Weights of a small transformer language model.
Size: 12 layers, width 192, 6 heads of 32.
Architecture: RMSNorm before each block, learned positions, no biases in attention or MLP, untied embeddings.
Training: 240M tokens, 7319 steps.
MLP neurons of a small language model. Each row is named by its layer, matrix (gate and up: input weights; down: output weights) and neuron, and shows model dimensions 80-175. Each number is 500 + 25 x the weight over its row's rms, rounded and kept within 0 to 999. Numbers have three digits each. A neuron's up and down rows have the sign that makes its largest values positive.
After each neuron's rows, "fires on" lists the tokens most often at its 100 highest values on Wikipedia text that the model never trained on.

L6.gate248:533522461506553504476481560487478468507499503501475483535523519486492486492510495512529538517449548507513460505533476488489517491480461488467495502529508495492489506472469492531494468490493486550465490491498547508504519476498492513501491502514524518518520463515522513505493509510510514493
L6.up248:555495453533485505478491530528522490470520574503491509517516524467572540504491544494518516528505516479529512504467495518500503496511463512477494462533437524486511505507523544500462535520525513485540540506473501530494525546484519496496477533482528485439482468499482497507504507512540502487
L6.down248:543486511487521495482489477510512510474492484504457486490485492498498499477474472532519444507490514475484498538516514521506477482521423471516482488493543498507503498509481506517523456500501500535496476532493472534456559510476475508524478493521518471471521491500484507496501542455493502501
fires on: " =", " Los", " (", " Summer", " ×", " coordin"

L6.gate151:504519463514502495498515483494450527463462483531541483486501484481503495520499489449537508496494509520496547510496470490472550480532504484507513549537499504485541494510515502538477492490522493527465486512531519506494553487493502534497520509513463549505479519491520500546488495482477530524
L6.up151:531488484523519484528519486553500552508473502464483523474485477474544516489545526489516490519529527471525485504517526539507511468548456508491428507507498500520433463500488493517503450459518514520443560511467495459487496500519512468496516476506496492475484493533498471463497516487489507522
L6.down151:499483533545472497476489546474533533511497467538485501541493510492498492457523468553489504518513524509511471488474534461443531499501540471510522476505472499496507508517478506505517499509497498465497465503530557499501499535486474529535488484458550476493481530453494516490525471469494489467
fires on: " but", " or", " and", " as", "enti"

L3.gate140:497522517496484518535513458529506484526451526433513473549485523524509481499505476520536502477512527546502488468454511509537491500513461494503510503493475467535528527468500502507525561478492535515520525528460464521489481513484495472513558510514462472517513466504467498477462494451492514539
L3.up140:452497502494432516507497487478524525500477523503475469483478505461532512481501471484516521512538462500468490528465475443474500503483496475502479487490499519476505519431529536483516491476496516534485519510471515470531534485472516489493506482517461482544532475505511495503493500504527502490
L3.down140:463520490521442529510533464518509499516467519480522481484474511458504467440448501477512532480455514549506510528449495485528497507480469507495528512516533502472505474474518484511514496473500551471528461534481507502568509526472475495468507425495441465533514518475456505473514522462503485526
fires on: " |", " 0", " 2", "  ", " 1"

L6.gate238:536487469477516444496521489525521485490538494491454507491470487498533506507511530486468488494544515466476499533529476515478499494511526487463512485538509475479520475511505515516488487508505483485502482541451525521450487518512496436527512548543488490485518506514499506494484493512482503510
L6.up238:487529499525534497504461498497479486466430518489486474504539552508503497535490481503490473510468549471474467531475506462522439505517508527489534534508476508522501533511495493519493504464525498494522503497523472469505499487487504571506489522484503525495485559506458491512475480493462482511
L6.down238:527532516533470471520537543498525531473497505480514497524475499491527500465467526490527516432498494465485472496457507505523486481541493488490538484508475508513546506481538519463527500505512486482439488512502487511508482506502505475553525462483462488462495527546486522463484447472482501511
fires on: " e", " sh", " sp", " bl", " inc", " sc"

L4.gate249:517463458516493485473518528523522528494531431486504459498502497494478504504490548504489519466516502500464483493492553495468504493470449535485497497508498442497442453541502492548465496530493505489547483518504543458488482550507533513488497512524504468492514533543488484521465490507468482524
L4.up249:493441467542519529479506528488487532458515473528488522456540505517523469509491514483495492506522517542524451491474512486511546511481482508511498496506553503528465485522490514518492483533506509521506504496493506499515538532494516530522508428555490506492536508537495481500501478490466495509
L4.down249:497479470527512492485483511533509559494509490505514520499547508511437491498502516508506472516545512496480509489483465455501473448478512483490476480492507480549473451537525496514498527490488502535513491535497521490525502513508508485537482497467461493503511534501495483464464514490477530535
fires on: " inc", "cc", " unc", " sp"

L3.gate30:530503463506525490500467488522493477488457527449485510531507493515507456484509470510534539482473513495525461489469538503473477473503467472472453501516484517481528509504480504552509532466500529511502544491490522493492526512482491487532484470494473523474521511469529526540501426471522494497
L3.up30:520537482482463533514495509467554511491541510543484541514536472486509504515488494517498484519500514465489500543493497506487475513467509500457458464535454513512504473476478465533461508532547472489475478496502480528494502497489493477482458509513488519507452535523478528489500527518473447529
L3.down30:490526465500494509499548552481513488508453467491508496515545479471499489453512517503520515491528479498508503486461480540478497502510495466477467460526491499578519523484472444503458522480488486554502526546492493485481517515481472500493513525476494529521514462507509522477446474513527501525
fires on: " per", " h", "rif", " syn", " Mal", " val"

L9.gate166:502517519522428490505478497514503486456526495481527459535501507486526513498493477491506477502459509474482509486521505544502465516488487496478478498493499517492586514530545505532495527488491520540506514516520516462504495522512481514500523497538501531486512516517522468436500460495509489505
L9.up166:481514510495470502471522468512532524473490461510536528516503489492506580491501526506504478522483466467443539458469510517511503468518476495491451474541508500511439484518530504497458441489486495527497504508538516491519526498488478529495524514513498513512497498436517441525473522506484510510
L9.down166:453503509489536489508511497477481537510522512536498506507563492498509513511531521480494535507502499564443495503507458478509470493472523533512500514479519478529509485477541488514441522528515499478471533457497493479510514482501515528504498471486556472504508565495466475522515509521516493506
fires on: "-", "ci", "ali", " as"

L4.gate147:510538501526497447558501464517470507508534503500534529487540542522510482486480471521563508486516489513490473487484558521486508530536481521491513541464447489519489517492517522486457508478509502518512504501521495510474497492501501521490519482534475512527489522475510474514513513508520491483
L4.up147:468451509515486494472532500496533438525523475542459484499480509486492497491504494458507547527497523498513543488521446543507501518512480524494489483539485485477486504485525499537525466476487514512476508504487484491522549550481524498474511506527522531551487487513484485483495499492512499493
L4.down147:458507508466484499477538514442504545509471482464504524498453488507456491510489509544504470465481489543502470515508502535507492476449527513485496499571529476534471506497545493532481503491530475499547517484511492489514461497541492491477553465482498496463533476482518509434482458487511484509
fires on: ":", " for", "d", " U", " of"

L3.gate79:480491478501458528518533475494495478454539537504507490497495470481519504500532516485458489529469489531516450552496493508516448486485494493483483473502479486474483494486491486498524448512495476524499511508534490528503473486522518512470476500445537497495499534519483511520553543493504468541
L3.up79:512500486505503551504483504497499452538493521495510439479494501505507481452529505518470423522488519470485503432441468471502472479491500496510517501540458509509496450462513546500486476457452517490494493494503508515507489491530489502516492496487490530483518514524503489502485476557552549484
L3.down79:518524469581516503498529492478506508517476508528492488495547529544473563501525492544508465502486487510456523437487478503515506502482519480524505471492490498491487518530488507444507552481506532517535505489499508502489464527513490504490467477550445510484529510490544476480463519499498537512
fires on: " their", " they", "=", " disc", " These", "."

L6.gate27:515507533543509577515482471497485525519589471443469527470473485473505528487477490553475512477506539475480484510512502505505518521457511516481488486495503513534498482471503473543476494567485468472523504495502492523529485500426510489528512500504513525493461492511544501491549514536524552457
L6.up27:486505514484532499499504506532513443525466488527497523478541505488551519480508512484534494552492488473485529479506479472484482465522512453513504503485532486518490495478491508509534471472480561491518501494519491510514512509528509489491540525546532469495474518481495530546519497504478495476
L6.down27:511451485500468506552477468502478520498482531507500573488498486512465470467485460495494512529510495447464466533523476547495521491471522506520481502525464540499482506492460527514484502494502472487498456522483496506524519514418486538478499471482490470513493503531469521513533486508519482504
fires on: "T", "B", "E", "H", "K", "M"

L8.gate153:534529515500462517508510503532490499505473507460506501522480520496477476470484497504465478467491489480479526486543467522498493508527502500513529526474464552478487490518445464524457484508480516511517497497497495474506522515492505478461527515492516503501527522485493458495490529449471470447
L8.up153:468520569496483505469510476481532520489494478489517495504493499500514506532547561473454482532481517505542504475534463475460527489484500511470522480523481499527527531530498501495509540498483468507503522489509478488507454511484514504473485503529484509523445536489510476484518496546484492489
L8.down153:505489477525513518500516542484507485488492486501467455516521501527481499511465511480515521476505511500484500459524515497567500487506502505475464524497467515503517456518472479496472474514500486493491502449523495505463533453481533512486444478524495516523524484433523502445483494503453478526
fires on: " the", " of", " The", ":"

L6.gate172:470501519525486523489519498494494473476491492531522526473548584485519490510492480527532484528491533474480507466500539528507514532481500506536483497499475524468536541503489473519455523490485522507514489455496471534528574512446494504541511519532546473516491477489522467512515510523493501474
L6.up172:494472501517546546508503487489460491505485515505512506496502510480551466510465490533496440491508491423491559497488531443464469496476518522528502494479463483494475510467496492500501495507482536514482499490521499487503519496498453486448530468483496491502527458484528460515543479493490510490
L6.down172:507511509515501516507481471512476509497516535554476526482494491531475451516512506448515515491503510518471470521504504540508490489493467475531524498495524518521469517543477534496536493506478502525503506489500530513487500507491444474495508521538500470510522495488464444518522515486534493480
fires on: "D", "R", "N", "B", "T", "P"

L8.gate108:479508484488522515478492484506471500461498495463568505508507507489518479514502529539541481504534492532517442488516501567461515490542544511488475467509495546500472509516471506497478517505492514483496469523510515507510493524501506489450563522468504529487553499491496486534497492453478540490
L8.up108:550540461495517412496492497492504502531500517496471495502496505531508506485493523550519487445469533490509489468500513497472510491505522516476475508478556520492469539479538500494520512483547507515510469501539569473503469481482501506458523491521510503518515507454501456487492503506503551475
L8.down108:485466454561555520547512523492529476456475484472555495538525509501469505486478526501527520517511479501499503537471526504491497483483472460525532546497453504486484464526492491475509496504515502485536491515499519550510537480513487521472505488502512507472491484517499543463491510487499427515
fires on: " is", " a", " an", " was", " population", "\n\n"

L9.gate230:478498457482490493510476491512469440525546475506486461499482539560535505498518510475486485503482505499506450478539506507510470490486458509493531504532477513489534504520503479547497550491531471514522434474516522532521500533482488525490518518487561512454501460525511521498507491476516491500
L9.up230:518486535533526452484471458467518506485535515521528494490474476502519482496487543521452464451518440500491530472461508506502504514465514507530537489502500492525513506487508534477528527496489491481526461474553488487552483507501515549500509511490485566506510518516463479504477495525474494456
L9.down230:483519496534507468439503477479501486477522466513458466536471523505513490500547546527473492531473532483504491447513542497499482477505473545468517478515507523536535532486490517560508495511506487497501499485492524519506483511563488541512515522464520512510533465492477517486479533497542533502
fires on: " |", ":", " code"

L9.gate199:475480471501505491504492466521460495469503516522470500525533471583451484506515520502497513517449507481503538549537501459494517493488495458569508484497478523476468489470489479542485477545518540496522504518502533506496516486517525544488454477482483535475447508494487506514506522471505479502
L9.up199:487474498496497514517481472520533510508475484514500515483488498447514503475516506492481457527503464450510460494537482502496489458486514512492486540530495495457517495495463518500501501481494482515452498479462510510492485468496493481509520482474494509508520479497482524494501456491522480529
L9.down199:507504502514521508531477501488491520477540502474521518509497514472519480506477537468518493492521518460500538517461520457517539522479543491520518478520544495468508486496496508493499557491483500475518532520479533526557521523510510493473472451533530510528506537464484519498547515504485481535
fires on: ".", " such", " also", " known", "are", " su"

L4.gate196:522520484506490482503504469482496478498480509493545470513515484529558516466478480499503493479539536545496522504527494534460485526483495519532506516535447525487478520501518503533479524497480489515469480510533503534506491541537562455494525513488488507548520491534489460502481484517529510497
L4.up196:470528499497473495524468470508523507502487499479532551466476514507469481513488525533559505519491554520502462516505462526525543511509512488493477482442510528528454524455490495508514516500477468525491503518491448501534467488517487495522547507499487518499494472465519532489536486519537522482
L4.down196:484531540510475459507490501504507513481544491479507519453424516509471528509514529483548489455495509545466498485490461546504529547516475472506461473482467506522494504521471509505508513498509516517520494516504487488523509506503517512483549483483507475508509464483509543516492502517520510493
fires on: "\n\n", ")", " club", " for", " population", " professional"

L8.gate42:497537471502515486446483561487520481489514526498532481529511483507493534481498514529459506532476506493491499528501520515502492499551474493520486491517522446480510485441486522481507532503508497486517526506459479532473494507528491446493498487496476504530484502516503462527493451503488508528
L8.up42:470544489465454509512520506511513471486505506500549489488462503528530538457474510523524470531492495491540512452494522502467530490505487543527517498509545518470516479504534522432490467465464470484520507491505546487520513525453508495510500560489481494465496501494507502473512523493494475473
L8.down42:497483525498526458441506431492501505482487512491496486496510476503476497533510470524491521475490546511512492567500514453530491518485561487482508489486518538540490540559496541496487447518508539483475460500522490534521473514435469491486496522498468452506488538510481491520483498507546527503
fires on: "s", " 1", " |", "th", "."

L6.gate56:512516516487524511506520493512482465495563441433519534481493498488525529535458537487491503441505519526476512465448481493496534550487497504492522472516488492488503487476470433488492490537483546476496504499514517510542481475514465519478529539452470463481469479517476488523531539491515489537
L6.up56:472518468472523465490503473541510516497509475518470471484473543516523506472499520468521465520479500536522503511488471487566470459473485507492528531519466520518513495537480522482505494510505528518486537512480509494475517506497512515539512530478490530530507501503483546531493530495510472458
L6.down56:465510486536496542534462505514489461495455523539478508512516479485469496492534475524502483547520502476511470505524522494502517461532475499478516537502511498455559457470544529538489514488535446491510512529486485484475499522513501505475480505496470475516513498492552488492460474503504511525
fires on: "\n\n", ".", "Th", "|", " but"

L4.gate61:500474460527535472511510452504518498484463521467496497481494567484491493487553542537479499562472486474508495489486475490484509481499490487430541525496482524538522478528461485493475551526497503529542498490494498455551542475544485494541507487520509486513524479519473498500492510492516485501
L4.up61:500472501551504530487444487538554517498415525508516472524500516495520493496508514513485487548504525474488492460510477516507482439496462478495502480507474528501547456487496491503532550489487522555471520514488528542520525540505484514503497492515475527487524484524498495479496536457489526506
L4.down61:470509542515482504473462525470531521496484508523464504516488465512477483482501457506504469456504486509479497502520502507529474512546529466577472481480470509496501491501527563506479510488502483496458510500512511521473461481450479526439496536523525531518491517521561540508520494505510502500
fires on: ".", " coordin", " Apps"